From a checkpoint of a small transformer trained on Wikipedia.
Size: width 256, 4 heads of 64, vocabulary 512.
MLP neurons of a small language model. Each row is named by its layer, matrix (down: output weights) and neuron, and shows model dimensions 32-223. Each number is 128 + 24 x the weight over its row's rms, rounded and kept within 0 to 255. Numbers have three digits each.
After each neuron's rows, "fires before" lists the tokens most often just after its 100 highest values on Wikipedia text that the model never trained on.

L4.down575:114110168143134082146107117125107179136121107073113125139121123157090131123173105107071114165100119138108086131057086121103115144088153126138165148104114113127123160136104111106142130160145128128135136115124133146134144148133183130123147133114153138115122099155122104094111174114150145159117123098133154168096156085088153048127117122183131151147126141106114142122182128070123124153132135096087139101114124139104104093122112099131107121135115143112115153158148151151131130154144139097139096143140148099124155122190115118117107120123163144117126121157116129140118122120127111118
fires before: "e", "ed", "ion", "er", "en", "ing"

L6.down959:159181154122142095145136070091131159116164150080156092074148091133074110137130142167126115117135120114109091127103070117154161086169135149121161111142186111120143154137126174158132133113129138124105164192107147097115141132142120111131118127102081166123141133142090123113163082098134129133112121108129125117127151127128125089111099146130117156177150121129130121140148118132152153115153091152102140125132120115073144101156127110089122143138123120109127134110165144096092164108112119057139107097145120132088134137152100110152100107107142154096106148136138142143171134129110155104
fires before: "el", "a", "o", "le", "ing", "es"

L4.down738:104097148109150154114152105107118172116088151095097121132128142140106149099138123130164094164148121199119137163135146159095116115136142113144086123082126078118108146141135118105118134107116088119161116097137141137158142124122126130147126138117084084111107136150163118112139085063125094136133137152138131144088126121149157120115136129130096128148122113160113143104146147117128173120133100082175131149126137099128131154106129138146149093118084129084095124118135140148130125116107131121133123132168141134162145129135153115144096138147056127123177093169129132152145125135166100201
fires before: "o", "in", "an", "t", "el", "r"

L8.down389:103158153127116104088126145083127143090114159073120129112176142125138112125094103147154143135132131149119113149129129116143134152167093117131132133175142104122116099169137129111154105092146112125147138122126139144130134116157150154138193122119118078138100100087113125099144106149096078118068112153089137159138147159107134151136179137121090133145140085152159170156148103142154163106130123150133111129119109133101104133120110123138139092138101109113120114152098113140118146149198125124114126148157135120127185143124135128158131166126120074108127125131124120147122128111117097143
fires before: "as", "at", "f", "g", "a", "ac"

L8.down510:156124133147097140158113138141138114129120154135107151093130121140119156118145077149128141160162131132125107133149133117105081130128129133123100167060101141179121112121148101100150112180103105144128118103125182117127120173111103148075103141160135101111133124128114152134095150138124108142141086134117109089100108152123121141142156134139136138112130161163159135105094137119113132100108131128129113137103132076134079096143128130108125166121162167148136144145170138159101107124139113127128142104145145102092123125099121196117148158099130092153145118164130168099119158163125097096
fires before: " ", ","

L6.down201:161159145103117068140145107102106135147144080098165138164104130104133065103145125113114168138130120135133124121171181166154135128121125127105152124122114150110152069127148110081137109141158122121121154120121141126113145141149122143134117167150078099093129122128137173126134086117141122180122118135132103102112150142122149145121125112148091106139084119118120126136073117092119047136113134115124123110139147106147092102110160094135118170147109136119168123145109141133159081072107098130163101151116103132135137116104151119114189102101116153170117123111117145140103154146122139149
fires before: "ar", "r", ".", "9", " |", "0"

L3.down975:113154158168122167127164140178145171102131050147129109159105121118111154124141153155121120147113122126135103109138089146116109190134129107090099120142129174117145101114128167124159147151132143093102119120120158130108076136093135118095166142124103117122088126133140135131082149148097125137093148123136155149134141122106170123129122096118109139096119122137139160120196126099090119127184130109070139092119115094120132157155133128138122124136139127141076153153120137141156151112113130124143117127193129144114141124126109119138134160134103144148092143127082137124082099110083125132
fires before: "e", "ed", "it"

L6.down561:091131115161115163116159082121074128108141125120149107118112134104132098119160133136106144125095087135117107111132129106120134156145142144151138153127176136145121100153144173133157117137144072165130120107169139163097163096128137146129129129114133086125147139137147158128119142119164076172094084125116139133109114113091142122108110154139130130094095139120140113168107150111115106122100097130095132091089156138146131082119118089117127136143120104132137096119120179124175133166100169132150146184134116109124107135122118114082112155149139156139135152138141110162097108120119114118
fires before: "0", "4", "3", "7", " |", "2"

L3.down668:143078110102146119119079198154144154122119148159105109153140115104126168139147080138114159126165127115113122127075145156149118095117109121165119089151108177139140152144130127084139123136117134131125112117075124119134156129114125086087110150087144118098160177159099124160115120136148103165141115067107166115151170141101109137089165126130129139129144168138129120141119120046116150125150114135085162105126134098131120083159075144102157153129092098161116142115100149127167136087127135157105134148149150142102149133111154134139097097123167142111107146132119112139120147134120105125
fires before: "re", "n", "t", "he"

L6.down436:111140100142128092125115102114134139128153095053162102137151103120124130112145109113086164131134141130160163133099177140106123166125137128121071159119135114101126160089129126138144119128108121104085152135122141175150108115129127139145130122119143129041150127096146112158112127078119176079068135138096084126150170161110150100125174125174132102145178126126144123120124143106131116129063158105112154142141140126161118137074129151106134107137088147141139123155120161142124110129121149137142162101121138137123123181123174098089121156138112131083138129128138113126131136126149150141
fires before: "nd", "al", "ro", "f"

L3.down961:118099092159141081138130140172123159113176149160113148146128122130111135168134120128179104115101136136123115121142153121086130126122143122121129081120109154150107139081179100115133127127131143141103141129121163131123125132121154146168106088151111129129127107126121116122179127142076137095170108085136126164140125178172144116107133125105176136118123148145128153127087133141142133145130115134142110168128120135152149128151145163136196101145126115158094158159108143112099140131132117082085128110122093160119140150131161150132134113120104139097194125126120137133113161100132111144
fires before: "r", "ad", "er", "k", "u"

L6.down984:159159133152117116131126131109139173160127116182133129141119117122173134150143158148068142130150146151107129131113147129119143081119116108123108137131142135104138124176153126131096144184175116126108135136089102115131139135131137140158074141094138131129147163155133111107130119127133164109093122133119105129112133063138143130108094117193134088098179140132145110097115102136129116162141096127145085118122150171133153146103105088111086102125143135104139123121101106096136117135160143155120151139112135050140133118096114136077130148158127142183113151102062092121109138155121103093
fires before: "==", "-", "===", "=", "|"

L6.down753:079098147084154133125138077127146141148127138139143119169088106146147119180140092171131129123105101094136130142126155111132099119119120125093170117140136112095111131196115125140151134085119146116155161154153129143127119133164118141121133151128150154116128149119124140152109134133117163146132105120135109157114142098139126160089102099109155132061122089124125094184140073113106103138129111116130138127134123108150136108149114105048145128129123139106095168135171195119115119142131103198153133119148120170129111121135164144128111126155125135190090096118104132110093132123135113103
fires before: "il", "le", "p", "t", "ear", "ro"

L8.down629:116109146100125150157138130148135109121149159182170120085142144136116118121134117102164141151190141133132118127100147147109129098130119142104130156099103129177080128134133106111143120115133126100139103125135165117087155164079135145142118182136118116127115112179133140111099108116119145177141157101117155150100152144123103144176121143121145138114139077151125155112116135103115088099120126144126086124143147136087144134114120124109104095111129086157135127112136151130137115078120080140107173103129112149125121166112088136164142130138129087126142108085125126116130154129165173130
fires before: " ", "r", "19", "ur", "b", "15"

L3.down330:114145099153093107126104147144113124177104158090151102096109132129162136148102111116121122119142094148174112144163107102136129109145103159145157142150151117106122096133156132153097103124105073113118129134132141178082168118127121126147121134107110108096115115138088117146156162122115151129110142151155216108133071105094119107150166116097121100155147160134112105129073117108154161164148117126095120185125135103126139136112155112116108138134153172121093155122125103117149155154124102143141133104113151143137136119162131156122155145162072167134143150131149181129143122145112068130
fires before: " ", " of", ")", "um", " |"

L3.down399:132165171124174134138112131132164144112115158133171140184112184109158105112144107128087158120140128120130137102143129150131082124116112163126139121130138140110106126135138158120131107147111144137095108115152128135124131107147148122122090129111122120125130113105131076093122102131143150144092172113101128100110130174111111159120082161142148099147135134131111125127162162091115155113178119105131124139115110115101158149121132133152122123112131106122098128091123112141159162149194100118194100135115118104104122117130124150147148140111109113090124106174133096163134113088169144094
fires before: "ed", "e", "h", "in", "s", " of"

L7.down293:070137100172162124093100117127109128109110147151139149137156117130138156175151115115087113112145132164121096141174127135123160130102142078163123142130124141111157131121134119094117176060139134121083155141096148136137165129114148131124164124141105104139166119146088129118154081101146148137105115097120135082126160117135086123162122084177128108117111145179097103148161153087176107128111077154120146109153153115118154096151118138138125117169103157131129130120141125113130155124108178124148093105106173117119116124103115141123139124133125117119111110156140123149112179123101145122
fires before: "n", "e", "it", "ing", "ill"

L7.down908:167120140137111158091067110127137080107107112094159129113131152135136107119157129122110105125120133149125112084109103133148134073088114109181155137124124082102142108141157113085111129103175150115151156141122129125133123135106138139166134086111101135152133149159134151147143131166090097115093110135120135121156170151130118157115142108153113131161115130084175135120143122084154122120106080144121118110195160125126101170120133128153103089156142135125172140123109161157161168131096167133105087128149131126121144144150143121123136097073098142141121152088152148143123155138152167119
fires before: "s", "w", "ed", "at", "r", " by"

L7.down460:107082123136106141158120112172085101119147135126148141129117110101112140188102140165096176148116119091123144148138127126148149099124149093119106114136110191134130156092131125098160151090133128138170098120091120139124096130168115095181145176084082082172148140123092084130166121121139116145098135118105106128127112116152119101103172126113099110113201091118118138163130154122132151131145126118134131117116167160108143112115132145113053150119118146116121123138160107156135145117129133180124113130090144099143088099136122120120130130074095151150118159118135131099114133103116121123
fires before: "n", "y", "d", "x", "le", "l"

L6.down877:115143144145130138118117110114161142111143134119139133140105148157111126134108143174168121190154125140120084110078113089129128114111081148118134142117134157118162135114139083084150162134158117115181130119147157108083104114114113107137109103176073082082118116104136158140108126124128119139103150190146163160128170139129151147116091114093082148166121124151105132128121144108129124111139123117092117126160119104156156144108178120117085145114074118128111163112097164122141116096144135151120115110168173119135126119148119117167148132119090145123171097114113102103104118123111133128
fires before: "14", "ct", "ge", "ed", "as", "5"

L7.down56:146124150102106129138117123122120120122153124133150087113112108121140122072137121152133081100090118106076108135120125136129108090118091143125130145112105134160126094121101160135092125148156157097136142143130135124138164157128120120164156144128113171112127153135134116173150102122144077175132091164136166110166135147132124121134133120164165173125137165060113136126154149110101075097082138108082109139106112098103086099135173150157138134185126120114145103144112142137114148106078139139099145159098105133119133120099158142131117128123136170179136145081132120080160121147127138122
fires before: "s", ",", " was", "er", " is", "."

L8.down677:126081149100153132140154136130138145147166129149108101085102158132116086142119132142108148135149186180116123145115138123120103129121092126152132113126108112131143098147138122121120145123161146113171157110119120115146128144187127147094091121158141126145122144104122158109090095160115116139190105125133105139165108114137087168129147154104168103145140084129110115150142095111127106141103136128175128145174113152129126117120133124121098083111122086146128090125101182172099148151170156120101118154125106149118131116160130119123113117105155130173164067145147119128123114122113170140
fires before: "en", "s", "r", "if", "ing"

L8.down725:154107128135149145123119105196108151152157135102084116144111132110080133127155123094092191174156132076138134136170100174140113116126091154107126148153130172132111084104141168136113106176144119076124131108108143130139139170108105143129136080104105159143142134132112154124110142139113124129108126147088114140069163138137139134164133108066095135133118084116133158154138138103082130150135119135097111155138113126125109123163118114102131135100138162143130192141139136167108129132093104123127122122120138107159157154131120132125106153116155154132146097138168127152119094142126157102
fires before: "it", "er", "t", "ic", "k", "ur"

L7.down303:136109099130128121149178125111143093137161098107113126144119164169146095078121116144160064148141158122107099143139148102097129140172151138104149160121146151091159152216101132128156126119188143145095155118162155141124145112122140114158165126124167105106096137123123126175105103140126127113120141116118164112099133135130091096098093135112133158119118114132095137143105116115089141091120103105120110149083117087130104080109091142104112115145120127115059146141124102160090156161144134121106119160137136098124086121103117128141148129062159152129135140123087122115127113138125122158
fires before: "y", "i", "ic", "is", "en"

L4.down145:108141124152101102125124099163136131104113150128133141150117152180106118125163140097094090165097125085123118100109141148167088127155155108109130125136139144125149119136134182089112144068147173078104144095114139164102129137119145131141136125142172153112015107131137150126118104098149129128130099085096107145122154097111134133141126118123120128132120131127171163080162101133142144109158130142166116091136123169113197122137147117089158130108131152152101136126147121138082131157118160086138112121104146117132125126142122159145159130124114122196144114107143117127105127110093158118
fires before: "ing", "ation", "ed", "ord", "it", "ic"

L3.down638:137180132133174135091112136124117120109129119104104135146112152198080136112127107114080147123151144160110139107146108120091120144118100107130109124128175152123102130100133135113143129166125124098127117106115152130165123120140168115114117145128154124149127101101136109150086122083148176132124120134107147116136138130139097113145135170134143126160098161129155144145133122097120125136104111148141088138123146135157114145133163179150151139161148103168139127176116079117149126098084120118081130119147113125140161078166158074130122132111121134094142184106143125115084104167079128124
fires before: "e", "n", "ing", "al", "es", "h"

L6.down632:112143103139118132143125077134162147121108115138101133080142123146147116128116114124108152154118148126075077115084126149155154129142156153130179176101129191150154129121142162116142098155115163129103161107154115119147195081196121116067110134141133135157120113168121110134151083140085140105113096092117132113121148132124128124120167135158151141150123135123126108110112142147157131162136139119117133095106098138102128122146090149164112151109162115130132128143114122062084125131151117134097133119153115091120110110119138162127133139109143135114130128128080093115124167157135094119
fires before: ",", " |", "an", ".", " and", " |\n"

L4.down394:087135131103139112132122128123168091168102100111151126160163111137119109134122068158090141109114163152109114129172146121120171118112131106124131127156080093109155115122123153117161129110102110124171178144164115129117129147142129147119124094151125081158145118126155123108059161128097103152126129128146100118128160085147169114134127125134141141167120112144070128162162137139121090116134171109225105161119119136132122117144155148112133130132165129115127117184135142116108102107111144125117136164051125122144125130110125127124140134111145123126119143179104112185123133113161147109
fires before: "w", "ay", "a", "h", " St", "her"

L7.down354:092087111141120115098128092124128107153134117121140129111155124115164127147132167098147118160127133108120129132114100151112180175109136080117182088110124157178077077141130097092140131146163175151098095107116132117129100119107150111120135136128117099120117141135136128148100136137150129147118143145146113149146112083139151136092115126169144106148091119111145165111180160151134120109100141104109167130102136158121091116075095109160111179128137165139120126177120118102135151161162161162057117116157109131108124115144136129099096168131132156136124136075159154097099124167138077109
fires before: " the", " that", " a", "uc", " it"

L7.down680:169142123091106145110122135171135095149167150097166107142123125117132097156148138124113138137117136159131085092088101158112149122124125107143129120144122120146136130129157136120123137144146122126142168118131122092150150125138182113160132118161101089068134166107164105180127123131125121164117126173135099141090134160125122117159123148128096087161117100167123135131159141124136151071122103083143128132130119129116110089157133144193102088133110155156140139123141155143142151131131111128125148113129110112154087092132162173125120148111105106119103072141104109121104073115190155137
fires before: "al", "s", " in", " of", " and"

L3.down549:124118109123136117112154123098159109123126133130103158187137127132124137137127109096143166118122084141137096149144151149137146137104163096100158157128134119115133122102124103136158105112111131139124178146130125120127164149117107100106148109123141126113094136163127111114124105150123104154112161111174091107154137129109158103154081115157128157122129106083105162146108129123156118158128099098093129162155158158151129133154109108124102137110139167122072150143126183088130129111179116181142103131123133122089141101080086127115123113119160166104162154088130127143147163115116145084
fires before: "t", "e", "il", "d", "o", "n"

L7.down498:153162124160136130151104136121111141145078159137120102123170132153197136101082143148162112155105124106091163096146099146153121117148120137128140148123111187121161106127123106122172120109117142096151131091134114145163111112136161130141132136115104109119152093100104132116157133143157114142125089084096127102111141143155160129128169072131127144153154148126132101140165137102120109112120130143101141117104109148115116122120098125129142137133138103157114125124133126095114132131144134135125127161099107124140135148135192187170108142126172117117131144125120112103100155121117042117
fires before: " |", ",", ".", "w", "ro", "\n\n"

L8.down24:091134129144139135124131124116098128089114126144133100165111144108083126130129110134120123106114130148133080133137118160147137105118146147199157137118105117148114123128139128166103067108077113129137151162128138116104100152094090167147105147140126125118114140112123110145110113146104129158146143140131140083157110111116138120102167135095126129148082150127142127139136134155176153120124129094195128123129168109079146125185110164092123172109136159153144103115111162150077098144098136099110150098130121121141113101129116198151155167176061154119136135129114116128167118133120170144
fires before: "e", "p", "g", "o", "ge"

L8.down705:136128123141136140118067136134138138133113077154149147100139111179114119113131131136129138135140144073131134173094098107165123131099121135069145135113156076136155092140108148138125089137139125122177160124129123112138095121147103122097129101131136117122136126126179110119120124154164120148124103138139125151091152094140123152127152090132142136102127099161160075090150103170138098140148091143102130149171129130153135139103112087113188127102127115181125111146119157090157128102100127128088129121132100121147150078146103142141118147169127175143190119136105123165130142106125146155
fires before: "il", "es", "ent", "ong", "p"

L6.down1000:108133158111099107152141113120173159092126109139116144121175113131108103135097128208145141143110114086113108125117161101137136114129134107122133135146136110112129098085092143186156115082097079156140177127139117105103138116128149132192108086131134170095147195130141167111137093133131153104108114106156116129156118138129145127116107073135132111175115137154115103107117135144159149127124108087144124091172118165128081164121129127125149147074118116145087124158120167120145152116142082111129126150139137116135156094119145104136125106125113141132092164112128144104121166142145131105
fires before: "o", "t", "all", "es"

L3.down54:160122115165091122113150148089170130148146118157143116127177202115089148137119109164139138123104137137098118135125117080145113137102091152144146107140093146157136111157116111089118124084158136051129098143158074109098119139107132091120164103149121119096114144130172109163133137119105077112076102178159132129136175134090132143121150113145116122154142143135143137139116082165132119095139137165124144129085137163147147149126167084105105171151108139117132163122123125153148111115170138151093088154144142149112103143180138141098159144123083179117140125109141131148095089146129122127
fires before: "\n\n", "ag", "at", "on", "b", "r"

L6.down288:076109112140103148134135114128066166127122121087165141168119110096117105098135138104052061114144147095139136117134138128126104093134141122146128121142119120118157097152135124169142119135097161135144131127139153163123137123138098143145143125129139151164124152093124109154128154125186134108138127115115111136118126147165120095155155090115114111113133112127133128123126125104145078140105186122115129089138164173103103117141143088138133132113155155115125087136146147173147132116178167148179108159132095115134096149081133131161153115099061125129109069148120148139087166142118135134
fires before: "e", "n", "t", "ag"

L6.down660:097127140146118138117121170107088112103144113115146141144138122139099173116121120098133099165159127146136119121127136125100145130053112150158107160140129089164129155070118118157145129109117147130126100115119155173106088127121099125116110127153163121118154109115128079105122112105124118133126109103136103158142167143143124115146176140178043103169088126128137165110088127125155088111133134124153151138149132159096118149122140183137148179114145121200098075157076121136134154139117153138151092134118134105126143136153142110127088162128116134118101150089107157148115105121153170093
fires before: "al", "f", "t", "e", "g", " th"

L8.down649:128125138112125155166154116127148112127133120152102104132128121131128122161128143153127144115103118133105073141082123115103118136151108110149151155093130132135118100127143152170113133108104116144128112097130127116080153136195136151106107134153149121115136172110101145142147153144180097153076102130151153093130121152115089071118139157118167154111139142111134113165111101115132121090077169131142134068155138132151120126155117123134152124079152110143128119147133124148087133129122172135146144137076152118118118107145120139111128161140154154089152079140156130163147160112142104095
fires before: " |", ",", " ", "\n", " (", " –"

L4.down123:172108142125120162146112118146135144166143109124104124147100129146163158127171143117110134129122130138083113182132107149127084102144110125143139153137124143147149107122192156107137133217120086139101126114122076100093150120137145110145075151129099147113122097118165130131117139134120155108092086114159133115104120126116138138122108174142175103119071120118179124070102132101118137123147108141050116094144138166111143140165099117125141162146167168106112121158136113123119131124134155153130112147136178087087111109112132144111140137141081121189105144112115157109126144109097148118
fires before: " ", ",", "\n", " M", "0"

L6.down162:139139145133122115110139072129108127112128137129065099115153158112101180127132144144112147116180097116092078113135152129134116135110157114097124117123101154152113114112155155119135090129099139088131122128125117145086144140140112146169116161100131144127110132131101107133100172123113122160118146140124115109108079151142130141171173104094106113142138119216141146078127123150123170138121157162115203092127093111093150112116134179149128121138104114087128112133192117152107134078174176119147090132109144112139130150090155096118105147124115129119148110155153142163111098135122111131
fires before: "n", "ers", "id", "is", "ing", "o"

L7.down220:119107110135133131090192153115128161115116143170151149161140090172126148148125068124116118109153101143116123055110154140137198096134149110160161121108150138119146151174097195138153111107150167122137113111118112114111112103109121101129149114146111149141108118125093145142204134116128079116073129146090159155106145153109093156123139146115118159129111142125136115137156115141121157123170110100104101122151123114116118121136123087150150181109122124097095132149135077137132090118144107151125112111169104130131136115145106125129124137142159117135117145122098154111124107095154128077
fires before: "e", "as", "ver", "a", "at", "le"

L6.down151:158134141135149123136119144118130142106140085171137114127142102127152133102085133133159125111097161098170141145147092133117146154110115128147100119146080124112110124123156145121167172140134093142115183121142138119120150113083119112154138162092100088139152128132099139114068150128062128113102099107139133135111127178115160066131123127142113176107153091107120143130092067114133163103117137110127140135145141094077120165130123165118178159125127158119088129105181155140180103120119135102127145141152126134162112143090143170121147166109133121111160107096120175144130129111133134138
fires before: "t", " the", "ing", " a", "ed", "l"

L3.down840:127123118127124111177123136147095111169133125151131109117154162122181125178144114132111170142108133167086094123160146084101086117123161122138105150119122146119122076143122137140131125183141093127138123133183112129163124113090130114130137102127132115059161129146128131172131116147153152150141147137064148123145117113087154125142152109182098113142144101119125157167158143123159135147090103094081137107125154157115118106111133136140131151131136116122159134128084134141114142093091141156174189165133146131106102128130137115095103139149064127146104118098082116147144123139112130123
fires before: "==", "I", "===", "The", "A", "H"

L7.down438:102095115139140131151137117119126112140177138152109132181108108082135129104100161125110119134125093143156095098138144144148120101129120134153111153160152153158182126127129151146123165156148128063138167122079154146155159108136099129125125125117129121095130146153131138140129081138149146146118120170157108117085115120112140180125117126185128124178119121134124167164147113116147101101145144146142128111147128099098100093111133111103126109163089145103132167115121147154101100150129183135104069118133134142123132162096115107129170091141140155098119118141122123156150143104084108089
fires before: "n", "e", "m", "ill", "en", "ing"

L3.down288:158139099129132158122128113125064181114112100113170126127101089073112110092129102138096167118147138128150177101137127091137131096107159124121118132108156100129151118125139115120118137110143113109078135097146140113103111149159137168146171100113146151110126123122177139132123148115140134116156138130143137153133102140167098098090114137180111103136130146122123135149125133141088135102154124117138117154109135091135031106142120145105128134166144106146113123092160121176141173144125096153137151106110138154138131111131171159119107065089160129138124142115130133115147148155124113169
fires before: "e", "or", "i", "f", "ic"

L6.down304:140166133128153137117131145103155155142086113101151135144135102149131118141123106168133084163152084087120163153086117115112110096190117098129141128120128117150125086133126140115092106146095130149131130118111151134097171174177115092107096161152129124151146156131133149110145132125132114151140104151137145155136100178138120139146154077172117135128137152109177142146071121145180156108128121109084147143110130148120076100132138132148127094115159122126106122083094116111123170090127154194127141112121144064123114181115128131119107129103134147142125104134112114141134109116140115096
fires before: ",", " and", ".", ".\n\n", " in"

L6.down490:117123089110112148121135149180113099149144154089173127096131148136139103149139144113121112119087147167151148151110136118112130124124113120147171162119132092119180139161138181103149110119138085101086139173171139117139126133146120136107126153172159104097164155125066157143128139104108077092178117139140181141092099104129125086172149175100123112096114120123132148122115134142141144142135094123144139143168104107136116161154138122121097143155150113106149123088135120123121120149145118127139128155114134149109132063175146126133158071144094122111120087084144114116168140167158103110
fires before: "ed", " ", ":", " of"

L7.down304:179139125128114138107098099150101128121136167154111127114145104115091128117100100149113073133141104127085131098132159144147135121130096146138136157111148086144166106183122134110131140219170167134143170141112102155127145115127137142121102141104108159130094153163110131123160126173138097133111156081103099102119069139110121154113107142140096109091127172129150148123135111144158101117167160095133065116145157112167109141117130100146157138122150103103115162125124118095113123157126147174126152142097114132095109151142144112129144135145129089141097135108132114120117118163119069118
fires before: "p", "===", "==", "=", "|", "ian"

L7.down387:175136146111135060106137153144129159131139119106154139105124144099050079083130119108114113151137131113103123108096170103132115127192114152134126115173109114094153155135138153153131133119101111148086136121116123120115115111129135141125169117105129120098177113141125139119095110176138129116146170120103153115116157180130177074108104092149127162121151117125101126106142086120136112122186091136132146095150148176157090127120113119128129086158135155168112128165165131151122161110155095173144130145148131150138113109130184156120110150102155111118130144094096154111152097112112149160
fires before: "ich", "o", "ic", "i", " as"

L4.down592:060129132166156165126134128110168114098124121148123136145189132114103135144156126135155096105077165121112132130148109146156104116133098141134146158114135131119107129117115096153120145152121123111109140121130078175150101113139109138140092116132115116096094140144129107178123141109114155156135100115117132145088145141127109128134100161117122157088142117098092129080117155137153105090117112114156109146143109089142179107108128127116163143097142103136152142178133127114114105153129123079101141161113119107109145165114158153175120105120148107150161188119127104120144124122136163118
fires before: "er", "n", "en", "i", "r"

L7.down789:068104151140123101131177170185085131114143140127096116136124107077107161130142120145136107158127159161151125154066165111143147148148136137113075153129130138139124122175153148118137155069129103135112170135081137136091140124115111122140149144140160176102140139108126143143128117130109110137151103121081114126114142081147122130131146143095127067130111127106160121125118082112091106154108106148124112110155154124167128099122096160119124174135152152178124135102122109116132129135147117096166114135136106108083110166128085102134127090145127133141093125122104145112121155164130112138
fires before: "her", "n", "th", "he", "h", "j"

L6.down972:117134138177144115136140122138130112101102106125120109132110122123116141143106165141145121161150122160120119092128140148139103096132125124130108154124078136100113141144126088116116154130117128101162150158128128133173131114154174115127126179130122109092075134110099128149117144156149134121114118128113117105151117143115158156168132127114088125143135086101108144166199105148157134121075056081131142141145102138157132163106147135105139118111108162170108143159137132188110107132144158106097087094148108123129122143168133077111093129148100099134106140121126147095112140112135091142
fires before: "ed", "e", "g", "as", "iv", "im"

L8.down115:126112120173144128124103151141130102125135095136162096096140120082109136128129083181144158138116106102146155135127105099153114144151102084123141126150135121145136118137088117119147121099111129126138131159165118133119177140105160117134101156124157101085135149126133160139181140151138177130111141093119125131139161136075144122142137125164154122160159142143127153124112106085103131154079128115143142153176109132128147116119126114106152136114147153085099155169144151132121127098134104123121067149136127152134084097108124107124157123114085136144107060109133107092147106151115125148
fires before: "t", "il", "ts", "ess", "ce", "c"

L8.down390:122122106149129119134101074119141115097138132097113123143126136140141169070146115099117124122142134166129112116106117177106086137118175144123131126127144109108127128121142154135084109119156166163131148160093105102138149127087115147168130113123083098117120134147099182201114102092089136126108108148146149095110124122139090114129158157109128135125127118096068128129112140114149141116112173137146130114117142166145144154133139112105137112144152110112129122111135122185150159146130174168102111120131113134122142113126122158119079144120128143154186158150160119120134120158145155142
fires before: "is", "r", "re"

L3.down651:121103169137143088140140124116138116171115108101146101115123114135124161104122144148128149130133137148145106117125140122109108093145113120125118121128112094142121172159125129171127122120148137103163146135114112135110099133113078108133123099132113132128138140125147132094126129141155134153110137091158146125129107127139128110131115068157115148142139136098124130121097176171127178172187118097133124107121179171098122126132109125112076107078165145137096162123143141177157130128112132112111051127072155113053157093115158123125116153129149174164112111132095128092152084130117142155
fires before: "l", "le", "our", "en", "s", "w"

L4.down843:147076150151132133122185154160114162137138142115114088137080164127143139145122109146097155154049113088130107124105090104141138086105154128133160094123114123115138111114115135093126116116148134107143171127161091141148099105167157114117159167148114140172120174108126083121120138117129107151127124114175109132079148112139138095099101100116120138135093102156156127090146104112143175158092140164120126112136173124122144133030113133105138126131096087121107149126139123139130143143125141122141117159180131201119115120081162136130137132148110164153159094160141134160143108092105132148
fires before: "ent", "b", "p", "i", "al", "er"

L6.down657:117154149123114157081048124135105094117162153123164126185132087144111131151140114140143114112121177144122122143138122145108109130126147140119130143077089100158131109139132121132103147158126128120132102106140150111104077138108147175108091116098162156095098128136143127175126134151120104135151147110147146071151126113113124117125166150165154113155126139151112157128098110178125117111093142122057147104166113119153111142126112123122135136141111156098117112144183129131129124120149133137114132130143147168140120086164100097129117148146084125138148129135113087125155121126073101121
fires before: " the", " ", " his", " J"

L4.down133:127113133130112130168132107122116146095122115137157122134127190130129153136132141127160139123118108141079108137081119121081200122082135132167125095129102079170109128126105121111138145144128139095132098138128063130161099118108137146059182127131123117112161142129119145134143127118138128116117113152109096149172130119153152137105143138152132083135119131160158110124097138149133097153106164118131132125106117130139108126134127109175114166169126114126143153118112085087131125132191072157162158074119137152138128148159124145112103144111132122127075128132128132112129127130080136148
fires before: "e", " the", " it", " n", " m"